{
  "num_hidden_layers": 14,
  "hidden_size": 576,
  "num_attention_heads": 9,
  "num_key_value_heads": 9,
  "head_dim": 64,
  "intermediate_size": 2304,
  "vocab_size": 8192,
  "hidden_act": "squared_relu",
  "norm": "rmsnorm",
  "norm_place": "pre",
  "norm_eps": 1e-05,
  "positions": "rope",
  "rope_theta": 10000.0,
  "rope_fraction": 1.0,
  "qk_norm": true,
  "attn_scale": 0.157,
  "bias": "none",
  "tie_word_embeddings": false,
  "parallel_block": false,
  "extras": ["capped logits"],
  "init": "normal",
  "init_std_qkv": 0.019,
  "init_std_o": 0.0,
  "init_std_up": 0.019,
  "init_std_down": 0.0,
  "optimizer": "muon_variant",
  "learning_rate": 0.00231,
  "lr_mult_down": 1.5,
  "beta1": 0.9,
  "lr_head": 0.00486,
  "max_grad_norm": 1.0,
  "warmup_steps": 0,
  "schedule": "wsd",
  "decay_fraction": 0.576,
  "decay_shape": "pow",
  "final_lr_fraction": 0.0,
  "batch_tokens": 65536,
  "max_seq_len": 512,
  "doc_mask": false,
  "train_tokens": 716900000,
  "max_steps": 10940,
  "dataset": "wikipedia_en"
}
MLP neurons of a small language model. Each row is named by its layer, matrix (up: input weights) and neuron, and shows model dimensions 192-383. Each number is 500 + 50 x the weight over its row's rms, rounded and kept within 0 to 999. Numbers have three digits each.
A block is one neuron, or neurons of one layer that tend to fire together. After each block is what it responds to, as a language model described it from the Wikipedia text at the highest values.

L6.up95:480516598498432467499499631534458460533534477519413503535470492470510477514498551528553484423472535423544442411420397442454450469516507466490471491517563545438518522490590419539528567453489522495483560542419517434493459608545447399602498379420406577457500479449538464501426443502550580549551498470445554552412514552505541547475569494500474502538490642541552509536473421464508548547430455551399509498515445466514518631436578524517526496459450459461533492513537497542490471469552520532562529438411488456550549526473504544545500483416510581532491599551526481555533572536482417508
L6.up105:461556515507576485532451473440421452549526528530498609521432466497472496463566529418551502447433550522442507585538586476502471503469415432514431581522451456543482513555482521486588430575428500549476540448369432576559531490515513535530544521520523580494467542512539560550469454551523593471548450500498512479607380498507482560468497486447552427439419418523504478481449525423581380474554518408513493401493600553510556489567476438521436533553535494548529530489459467611470425465407473457565538447498545545488547510477532523477548520508498556454508472458530510509495494547547434476
L6.up279:510462585576545499455422480506526466575558460458473449564559519569461506472523544650560531495384523469581505550522498534587410500439512493590491438540451473441563565508490491528497439521463487600533559538469459477494512521449575445550473568434504480550600563438508468528516441554590528482417513504529548533512515516507550480426376532464425617433481495579456570519451497494540448512515527448479437468504552384586628457458529507584483533477478538452535465574590520564574556513488522534586548505502507470471385444549573474498502472461447571480508477611478503434483556506468454402
L6.up436:532603556471457516477475565521502483507588530548511510570601513447440486503522591614574485448459518543427414541571427583455515467529470482484536526476433527415429500453462511525500642489471549530464555431547567483508519547426532519517561411465477429443544572467450516533566478538502490618534474434508458539442445550520491495524493468482436493524515354548385452469610558447509418480345520522554568382465467471529468534492523484536444527475624450564506562509522461419532472523498517447446572530460453622502530556538492519477518499504575454500500454518496533512533530463542476385
L6.up1301:495498563477491487460456464431478533432340497488508514498534533450446451516605573452478546510507453487591569471507488610492451507553570489607563498441409413436544435587552496457566463487486522506515550568436477540504478526464578534559498464468510498431491615501526526538461539562605511391385499560450435432482458537542566514545506450455413503458534467505480591535478440495540570416471503541441502455527593464446452580568482541500563477527515461488452491518473595420588412438506484519459473519466482413499522567572417527456520442518514534515401445521473437542477509572546450588
L6.up1414:499500515416495527571525517555535534507539490563423443481445534494527452459530526484512634482379547408510539489545476418476532524516477500645538524587511469425481493546521516616523477530473568521484592474469457513471540473531561510538520569568446472493469449494586522519511454545492494529524526513553403631461577471501553459559570512444502419546521524418514439495447402476441523520598466519512522516463528485591492550361482471413465599560586456534514480479572424480548480422495493438522490512529519501478464579443591620524664576503489509566545474625485463534548548475558463462
L6.up1897:536606403424523457465526522470466407485512482567568526486463569375481460433512485461432481471397535519377590590517528575514491559496501481337535502497469456472472517512517590528587416391474509547570510531512572514564516458408414485467465482389446525476431533433515530491464552541533482514501566482487515480450515475420482579583505539492508421512475430519445518537504449454517542457607531500514513565531610504435430470515456471457453502333521522448518450554463550496463540457467476598554440467487512574572507517531521503554519459467447532464494462478506437482477483481436465461
L6.up2044:508526492524494521436541534516514507560528526334468514520442587555508508497553503512496560515481432492461580404538656514583365541502570524413435507416473493613532553485531482476459457481492478515530484489463538478534539523507485560397485530490522483515494512468523473564478441554584597574394470414599560418555507481513457498524545575406427447482616510533444438447462464493586450513472499508395529525467545460435467441442523578501488517534446488548498513537483533446494476518527479520506493407534469583433550554459523434569503442421452467505504486560497549492538517491467523482
Middle word-piece tokens inside longer words and names, e.g. gh in Gheorghe, fa in grandfather, pha in Westphalian; also History section headings.

L6.up560:521462437571601507560510554478530536550493448551594515586583511432493397607458462534512480457488472521466503559490472504522545438560503460565604481398421511528454488416543510413464580550461571469521487548458433527485569503538487546445479513515504461442598572493574513516473492507502575497457406550531424449421557509544485463552551512464473461486472478414506468500503489539485436565502553510442562489364540529489457546461574491485466513499489482487485504420538462435416512544534519443437561502445433419491501471483463480442554441592407464524500501520511473502496473478552457531
L6.up602:518473485489573515541560533475466496433465456550551559440537490520481404503537512573481535534483473559497429519502458576533547422579486513523446484563437471516587501432592491497534433406537552528507484450524533588444499464536480552538379437502569453500566465614481527487495468501554442513455533526551411486606438454442536473553552533507501621547527464463489568419553470390459555451482431607476554499466487423503467509486414530447563513528572536581485402461548577575368583464512467464401466433506343460522568532495460412445539572531481466490471507476507529487628445423510457487
L6.up690:569517497343479551529522518551474502525623452534486475540512541489471458512530481380504596537527572492547540555507544489476472522500493546494454495442486433540501457502517434501453407549515558479409452512472467548566485460519446460461473431514414618542508456568557443506469377489579507509502501548482495582494529553459525503535494475534582480476499598539478454533516442440465470547533410482536517586454477450566505434477536520507566447635525525599529477534581444485530480550494361484571490471451528551517454479508502571450535461565560499518435394542401484496490490512545606531
L6.up852:399553444527526536492536500428509409480491481463488452514421440500499471481526501531566541475466557466445503492442531496453508462431530483519471487483578493578506431496513481496558409516539503541553647514521488566536464437461458497466547463527463465441520422496597539614594601531504504566408463411427542486499527548484473577490484479482502485477528546502544518480443550470488460397552369493502494491527507498485477483537533454463476459539483544465418499552528409495460509566506511436552524462507543539517507537470525588420524550522421518361498409446575502519536520394497545521
L6.up1065:450516451471492522489489484540541574526502472478423515593528496455562467553503498544529455489558469462504541515541477500484410497462601535532470474441466416519493494465479450485443482498506531528517554464550585459559456498507573516384442511456509525477516539582520512566492511444485560539503482667580573464522473437447509549371465488535556527458556570516458425415576476518546452597480549500387499504599445524595586643515467606469499515503445557443531426470516486510517506525477487512592543513518592506561441526469489501423521467423573446491405510557522480477488475467453517556
L6.up1304:522419480561488476473548491444485487599504611473370522483465496526479492539521500509556527487408589450467408569416450449550569439478530434507552535506449500461513510456495537562555457548453405426451521463470514472495308474490422506548478548489448467443510499499511569528488492538533519553503549469406517472553509439498468500486420547473534450533535541468443511585506433450418451493526501454485455549519427498454514513508422515523503445500515516458487482495561528440554571448531567571525610472439420515585535437467580536417509428513507411509382491461452556519515470456461471512
L6.up1932:520510402495486584459409445484468527494490547510528475648530505535551488534527409525440547555497559456463535403428401551500506515572483496565413540518566513529560409524636479545563489570449416536559553522525467355536576482442522510414507480557425519435558532484487452479486516461563531492470564555499438418567553494521567472423558571433458468490455490574510522554551523454601496546504518536430524490415481463541404457475535464457572529457534528552584518524501465520348478542523485461458553434446557465500494533486533565503523460437524503533506470487538485448413515466492530523
L6.up2100:576560482549445577431512559487485530431477561482492503521475528486454448512447522510610530534438535510517477483514537506459513459510484463493515448475560470514559402508479429487511500500449500501500538409513507476463517467440336519512551456568396523573401453418468550506495500524445519460464565544624470507522524497406456452543435474505578476574482464474551457575486438603503427596499569569432522542510498527488522573584471568460496462637425571621505538511463559561540575514477532581474498447545607511568588441430577563447542447499525429464482474507548528430523539462462568512
Tokens in Wikipedia tables and infobox lists: table header cells and separator dashes, and field labels such as Review scores, Time zone, Year.

L2.up187:638498427453553509469482540556511473485571542526366460423565470626465518537450463533484473584475572453502526506450553486434544528543529467556474519494449482514614457441510527454512546378405464420519413473433588452545557588534479526523479478436597444478460561587451501551408517534599547523488578559481476643519427584511505572438458533557601514452435484501431517452459496457529492394486532479460538448495529457510434548453508498615456440552520509485509502561466513457444463522507456375503625500472492466470446516440449601530491453497378474414546518562547519496457496541484583533
L2.up284:469442496512498511393587542526502540592580484522461415497519479467582554572426472466554534435461503493530523533514542548473517520571443465569550482433526499536462464454470472408490401420456568584487417493504567531521489542551513562478488433537511523409508481436460504528455490441514495509484527523605438582577569510405509498462459463440545454482464394543460436504428526537461516497458471558552557575553594387515503460443507454341491441540476499497509537582468416497440445590400460461469484586563487484419528507434584488419520415532439530532525550446533448418564414565513525516
L2.up793:431527478413504536449499424439531455540489480506478529501544562411502452547528529416585537586385478476578505483493569495470505534469543551579435516513497503462511423441522534515534419532479540565689474518516521474472455500559527370495507483585490555445526441552569625593553511505490514445525493420513483489498522473534460528608447589457526574445439504478515488478479439627483502485395451497534503488607589411434545529518418542586526470595505454449524523373518487482538557526516565597507531509594550457455533543485591435432559552410499493435544461483538464481464460521535499457
L2.up892:499458405473587446496553507449446466531563387525529536523481504542563572519541482468539497507425400583522408546542432446460486554562476452419426549471516497541541514528467574429505446516477598396413531463421504433525580489535464583536403491543497458504486519505551596515524462517548482537387474530512537536416506450446447558526467378528552398474522470494488524483511548475519477399501475471472556466467457574490472523502471504577500460558421556456539622428487481389517518555489580473477574528528531417578527548554593515448459492372460587565441579498481453506531462461620511536
L2.up1126:543468493445446446454430418577509549445550488548534511532496582510469517579522527435479564556513474615426526571470427575502611483532577531413520558498503519539595482478563507530533443488539451460480500481439581503474522502519488518530489567510570511553509564445483506505458518440526489617391430587515498475504524483435472492532573502469525585457483550489593555463399464475518482439560458466484521430541498506521497572480552570506517489447510514486574572528530441508441511468607530513606509618610464557539468497411503494553412453518509476499420535601493541489454482495572394534
L2.up1331:474547489392510494498463506536422544565553483497470461439481523489506594581550525487581490546511477478462518536546493543484425465515484387495463435531464474423530521508543475530412541478467503495565459526450414520480519548487589590459478502537521531599446386433493502577472534549505452537441491503463507531510496541572444535414440498484501491491525397550409460493535534593692486502513491525527615466540510594560546516458468457511531449532495580426507548504430488512425375471532506532545510433572542458474508553515590493545514563577528535562483565415511588483546499584550533480
L2.up1394:492474512499454517540536434623377486511564451490427526584513459472415581475526512460602465413394449450459490486579481498497512551452508423501499527503476481460462485415475482511516473494491455605578477510524570480497517511523537537452432510528449576496525446424532550548484473540486483480528530479470505421436591462468436508464508415562413538499422549492448465502476441519533603592433534478483391446423576483472453493439514522454531531540446451399412605550557653456542424443493541560545522464498504516519493547542544421493487420524495506499453481399540439539444515450503503395
L2.up2170:539545518453458512452538480516437576522537520442441514502491505475517519474548426455474567469485530513498491562541555595581476598555526450457405544514441480441529445454527513412429439398505459406513494551456471498435515476532528538558544501472505455538402475499503526564489537478479479517525503529485470541493519436544533561500543523461588565425412474558416416501477502557575528450493517502456480519538468478535450500462473562473419529442470442557477524430544531403427488521588478461410526504580495391528460388527579451446454512440448539458440565468527543485527458479556478537
Final word pieces that complete a word split after a short prefix, especially after bl (blank, blamed, blue, blade), also amends, Secure, Lloyd.

L2.up676:367426411490476429547464552583510499539502498546480470454480505487552474488490505473507528461437486503448486450422467480503538442412496565469464532571566408456473517548466546561483545506544536521444540471526440560455523563546495488399499524561557561589474508533440450494451500484531456507532433461573489674502451554485551461404518516536587524515391470558496514486509501506622491440458460507434562507577457550587582563548482440460591491460471487575463474410508491485504473604496494562440427507461454508447535520548491479548500537504576438563497454580512503523481541464519457468
L2.up684:497447465518514454425513557456504423518416633479500537494501467520444413527564458478483483470517493384512465531466584532455415566467538393491454604452502428495487494574505528462524498422495383496534507468413474585443535506491501561478452560479489406518429525542512441497445408404514460545481520531489573483410526473480459497468601513458462469494521439522453498506574389602567589478563394479531498438478487481567530482520546569554505396549524587534505514458579484533470387427529575503574476539561577503472494481574450541520532471585581525460561495486582494415463423403462509478
L2.up815:465488579458436588556553519467462526510483528468507524470545547500491574513567570501532454441487471441429508511447528437509494480553487488526527506527523463512475527512543524549573487485521550504452443521476586589464496545524492536619570558379519481435572381573500614615500479504487520411492514535505539515447437525423393562485599466616456493429455493530543468522562527570517506498497454394501442424543517511470510445409579540442548540439503481517522520507510424552475531460486464468622448456454500525548559547491509528515460460486521445446374535480483502561438455559552417571
L2.up1252:547521489455525589481477460487517496531459461513471536440495584492522523592532574551460531586576507446542516626559438473505553571590433557502448468442450468533499516561431536540526520395487519615516557531554617465524508568573469423551533475533562536549472442546517496537428519570522519384480433505489490466425501511544533623466592474474475500460432473587481590536446542585518588470531534436454451563460505474509466504448531476430491479550427499529517498469536449381460537393579424513475494497457412535577466549500470534512412497478418465452478432651406552402557579515528489496
L2.up1312:452384535468580563538561463470526553474505453505524459496533547565425509425552477485486469455487499504571588540460513509496644409497422464442469449491524442506565485528470442509564391576561546411468546481534507458492467438537572510555686483484509516533530472480597527382502470476464548538463455460555428449436480476496391517439560448466481414455422427484487551411481539447548543456514455497385507528609535490576536478497477450442491453492545484491501512465553489453643468543582511459558493496539450566571509490513480526448530523499547504383528445525462466543545482527447475476
L2.up1460:511515495515495419454587436451484535541536487537423486436522481528506523498457479469530486497445504491566494418548486557523499382490434459475490516485523409526525509539453596481510520649587472497544459505499535484415535449543485470460426431462532452490492534457580484541534515379453544462479466496449491550431475493598516514424524480483545496546503517572458453422461567538453446530508409465559516509413442491492442513484560500507411456563518484513538393510590465532570424489511458528445550489551546443470485438450556388531417503413597530510589388565484448536465560513438591514
L2.up1817:484457497459576508493541398565529472560560517565517481393425487510442516499531451569450424449511522516542553583391595548480576441453521494465497491535563517507405491529515507580450498498478394434497457529448558543453482498457488434534534546468449484472428513475577520550441512451568518448513364542429495460502534483516526497409521457525528415452521481498472488471541527495516521560610434511410471519546453511519558473543555572453492434517533487482465491491406545548502468484448453569566445404530559544465565448488561466461487488472505459590490505457540503595524484542411444611
L2.up2257:549524487596544460597474481534565580548442511562552520413561517553490488587447500588432439548431449505468501489445568467423530535482474475475557509412508462442482559590450598451465611504604503468474473473454578462476495383515446354455507544412493512479552467522499545584526559501506432517543557449573493456488560497547529439528471492486486445438398530450585540481411549543602510503523483455594464479463489502450556468528412519502513558502534570546627497553502493444575492507496446442499435444561522463496508456449552486515484516498578461391428413419461490467554477366532504478
Mostly the word post (post-war, post-race, a lantern post) and History inside == section headings ==, plus nouns like position, government, election.

L2.up559:513486461454509494592355493459499509430491477514453490506460447570451474567500528442486505619597570537503516550515487476467477528456508548533524457545579491548548546606534450518418455384482514464554573447493486583531468504516500521515453454420468485440543366521418542474535461591528438415434501496418543460495543466440487485585437619577557459453494498528482532502581469574535478538585514449567564603543521445558501564572526426545600462549480554487530506561466435537499458500441541467456493462478511458474468552488480385548573470454527436595450470445491564494478500485490429475
L2.up595:527484432456535550453462432446529533466478458474553510523477537605439530485523355575559464620549487523519507473424473488608473535499506563505521439496491461522503465526515376496437504475565459486530565508560541584432502489438431544441501449558540462448509492435475533555434437556494524426514422487552505556611450453467432505535521441539526452525462508464531506484591454457506512522495516527570531499441468450499454552476522506560514448603530539553571491545584473486481518493533512546482525440460381516508486386466518604568506398516493452569431565386507461541527502514510652391
L2.up1317:533482492462479484485538547498471444413548592420457524454523495559465461478477389381492511439509503527562493514519465447545510457514558557513472415417419562543479509451510467481501440474462493508454590502393563540530488444467498493471429499522441427435587474534521411484491479540455491519452502503516469475498526577565582487544403477465453443499530473506580510510538527523576457483622522526451428535561544516486504468480535477550529509439421556450555436504473496549494486591497575519502475536483462543475536454483472533455468540464519477529440590460534472536509501475456418485
L2.up1512:526480450541529548502503438480531544510441539499493450540507497456468579571514434427475522398562483550510486575511446387537434468457519545504516551578489478532576475522425505553476469514579485501535571512446458493519469553551481571530497451520465457493459542606554615426470456586510416476532534551443543500532389479443531518496516440557613489558459569567497478470453525551452611505508451506482496518491504478529447463475444509492431567532462500507569503522525522518437486555522477459508502459544517511497488450557490498582562469469487488535518587414428455452544527551478485598
L2.up1525:519452465562483609535498410472513502454481534593489513443502537463507482494460465493569439455516495648434616460349481405526567465469552618466575443414439479514452510460537453538452407471470450458484587559460470546519469534561504532479544534486529411521452550576530526480513451610466479492485531397402447557428483609486623509605444538477525460530456406540502508601358514540486536459550480431504395481510551432507509503521422485553567490582453517466511505539548596462502492496507450537501585546533521483528485502428550450488513468478425515498479483488477529487500489416499516467
L2.up1572:550413481463507509539470586541470502426446484461473521473553494374531560595490448472576525448485405474519562518420455499559515463519435380596501474472505552483475428484523424520500492445574452481529568469508475517512513451545517569425464509480426450450530477419464490385472430495572615518599550454544454521521506472357567433445456451507540495548431454504461517482538542610513460548539523319439456543570587504539485519382473495403525499484400483545543539600454482522439466556565527512506468495498521459523431459567548459558519516480490533397485520434540509553451455399566500543
L2.up1923:504532504409559517587523514458470500409442584489503407467454563545480530489457453550502516558516524534518522577628466538454483486461489469536467504538525502408468497534427558464583535527523473502510511577597457498596384503527489563548497469426487427474483495484529446431612509473475502404441546512513470535477510440446465586497544498478460404481516448503565484524547488493506452581522474463494476537581535453517438542520495486518453476579381466468570448526518475522495547496452412453409483305502511499467489435434484570522503510492425556456406572547481565497562505531489534502
L2.up1990:551458469498501549568497470587501503415426560443478456469454433522485556540456463497474502531580518516523571549523383483550504490506580635500482474497560485514440456448484469414516442514485334431543539491472507524496404465534574581474450446420476518395469464398512586496473508547501534434524481465519432524524519579534445565511511541498468365503502429499433519505441476524496515520486429521561567509529481477499528497421457518587431515590475462405468530524460474492447486624532555464419596531458433491567425509454504546481496448508579394462515534445553555443537416474537488556
Final word of short section headings in Wikipedia infoboxes and stat tables, such as Youth career, Technical details, Significant dates; weaker on scattered word endings and on down in laid down or turned down.

L2.up264:571484444492542565434477492391503529469560456344563395355401418500611471472486449499568462517443447492507460445549543502493530512502554533505530458403609413609487537567482521487546547528508536469619590502443487576497551512493458545504514595460430486488517476584430443470576448500540548542512539522491530453551474452460530488540653518573506492551504544571491458386466522516555467429447583496508474491500517482545468490533443410522505440610469577479612478499499508462436455437489483515489534458535555527465469488496510444452428478562587440589488454490437461444430524561524572525
L2.up412:525458539479519555463389306466424573588412424503591526491496489464541462514447408491497480580568548414515502575505507556541477551570448500525554468501497595555458507458569514498528499513480521406532601487503522518494428494471533513526493530495471485528548469496564475525475547568540488534552511496535448495433423427541483514485465473426417423591594419527453511443489450477532541432528587495535394584542475550455467602543540475518452631522541462461503600557494461526469473447460444476567462515614462463508519386410463560482563510399593530556486485413542502585525530519526446528
L2.up430:470615515552551549582494465445522538402455515446471512523407425478533454509474586595396543553568521471580545450480547485532540478539529565536532559449532569462460491492526428482474460519431527554535461468520448546558439540460498405463627543509437491606504463557403442621439587551480514558416503510500485488540507541531503510550526474448543458497499491501549453456407543526455544550517434490477484516531571465422567582539492464512607458480547521559638455523430458526461547553501497496523504516560419523455464472502512588510550435513394464483528575552469471491548491529513509507
L2.up509:486532526558484505517544482444528479480564522475456489485508478589573567552384446490550509512470557505449507494459530448475355508412555505503481421510587491480422430378500606474505520454480528559526411490504496477531519649545438524516563495480471564503499483487528455513473371445470542505452536448495429598557477523520542584436529442514515525546514500583531524464536469435606514517496521465509555429541453422556499533527477503414489489523503631548541463499477469406560556461535492509505444451430483606424520548557489510538395481465504523464483479481425471485466455481498465591
L2.up1228:546494556558448445504485491443469591439447511452499576488498503519559475490524437430439439451426520363466542547472469515507507563504445545510490491409465466501479466394492440386450424583464534508527463483484409444534503540511419492487434515395476546529567603530535496440468549433487542594429461532485517536435437460498496494518484471469442556400479449472610454496483529609558575406450539490524491515556504525480449384499461445482491528439509492447463524555531457530515448488434511550565442382506508465498512492550566464524457595432427542492489458419501525550552569498491522438
L2.up1233:513406450396454476530478536555437550410440440539484447505546608556566450454477565545468557464439606508564518602430585428538567449640515518478486581606474531472633509502441440464485567507488528534542436527422506471499524560511426486481451494476484425489466450546532499435517492513462507492413505504461465490454400449488447468409572432559529541562488457532563387571478479515542488591498600543554452479478542566405496492369375417492533411525510469446594532477509494442531515452524513486574556569454465453496479458561459580618452492513453431472532516542537507554480453455480500566
L2.up1539:481432555489487505519469461491435516493420516501522519459547484488557432467423434454458508403520510545555468542511365475538468549550578571408489506529438445536533477571418496486445523518452558625599448468514534386536481481471507506496439430413482531544495505536514455561469476483494499495437518518461441535494526547492521535472505429509551592540468506526562512516533498483507479446408483490467464511478536473541541511537504451429541486420515512586534576507427479492570423484577433430498569545469571519503551611583484551478460549376413513527553472399558626543469511500501549500
L2.up1614:516494492588435471528512464477492590483477485528507443486451489469586550537490499476468454451428557500512419491404514499446459476385445520582503481483431525477544544396561494476575497479538492456527565445570492540512559488486394542592428532631449511474512516457558621591430472475449455529445466449479425468556432465554446486450466506498511679575423488528548454507466419554529573468519576408488463552424511517532552561492494489470568577523391608488497618484537623471533510491529583405529586583521401484518528508564440531469578477442461456524461523541431490487626473456446393393
Middle pieces of words split into several tokens, right after a short opening piece, as in desc-rib-es, s-ie-ge, l-ie-utenant, Spartak; also names.

L9.up643:507546486486504637571544554496531521533541470550517571511538564460502457505535441550468488482553536517497507480413429487506461478521395591468483455484489487461610535537502475476451528486529622480519510499511501561449466512611461495501639495543489491482497469524528508440471482640523512529576463533529433503464437473460516459505564459470554478445485467477532475564432535476455496452403575585544526518451522433436456536414458565597532455453470509539492527415508476591554464446446512438492537526465498474519469574529546512539485475545536512449480504550486483544597449538459542430
Tokens in Wikipedia section headings and table syntax: heading words between == marks (History, Background, Taxonomy), the = signs themselves, and | table cell separators.

L9.up598:594469489477516611471472493460449575530499573482450507523530526376471462511496504417631534511533561551487369474424482530433545535505481504473527623458505524525447395452549510433577510424561432444460509405452533463588463512445501495498451475441419520587535477505527367480470474469572563516545438532464508457523504494484480423454518472467442500476455486586476579582506503472512490468549484413620562421509590498448470506508572400540506503465579489495475439444542511494499442391398494570467460437451485576488503512475626539449490574471537535420505482487511519493550457544523435471
Fires on interior word-piece fragments that need completing, such as rod in introduced, rib in distributed, and ick in thickness, and on the first = of a wiki section heading after a blank line.

L9.up491:489414469585531604487556527549480535521589494649542450538510539398509435522523403454443451385498520546530493481488548480520365445442460492502488458483498562458440499487477451442395437437486543521482480439520611485464541450509444492535448567524539540462488535515441480450500445534509581444535500545516614568457470421485457535487427533428536412372520524510544514537497515593499528473532550435549434597464472394532487543564559476524551623537554549492438445431492502537577493463499516513513475487429422606525491407446502566478403545511460482487547572534488551517555488542472491497
Word-piece fragments inside longer words (contribut-, adj-ace-nt, men-ti-on, att-rib-uted) and words needing a set complement, such as help of, means to, purpose of.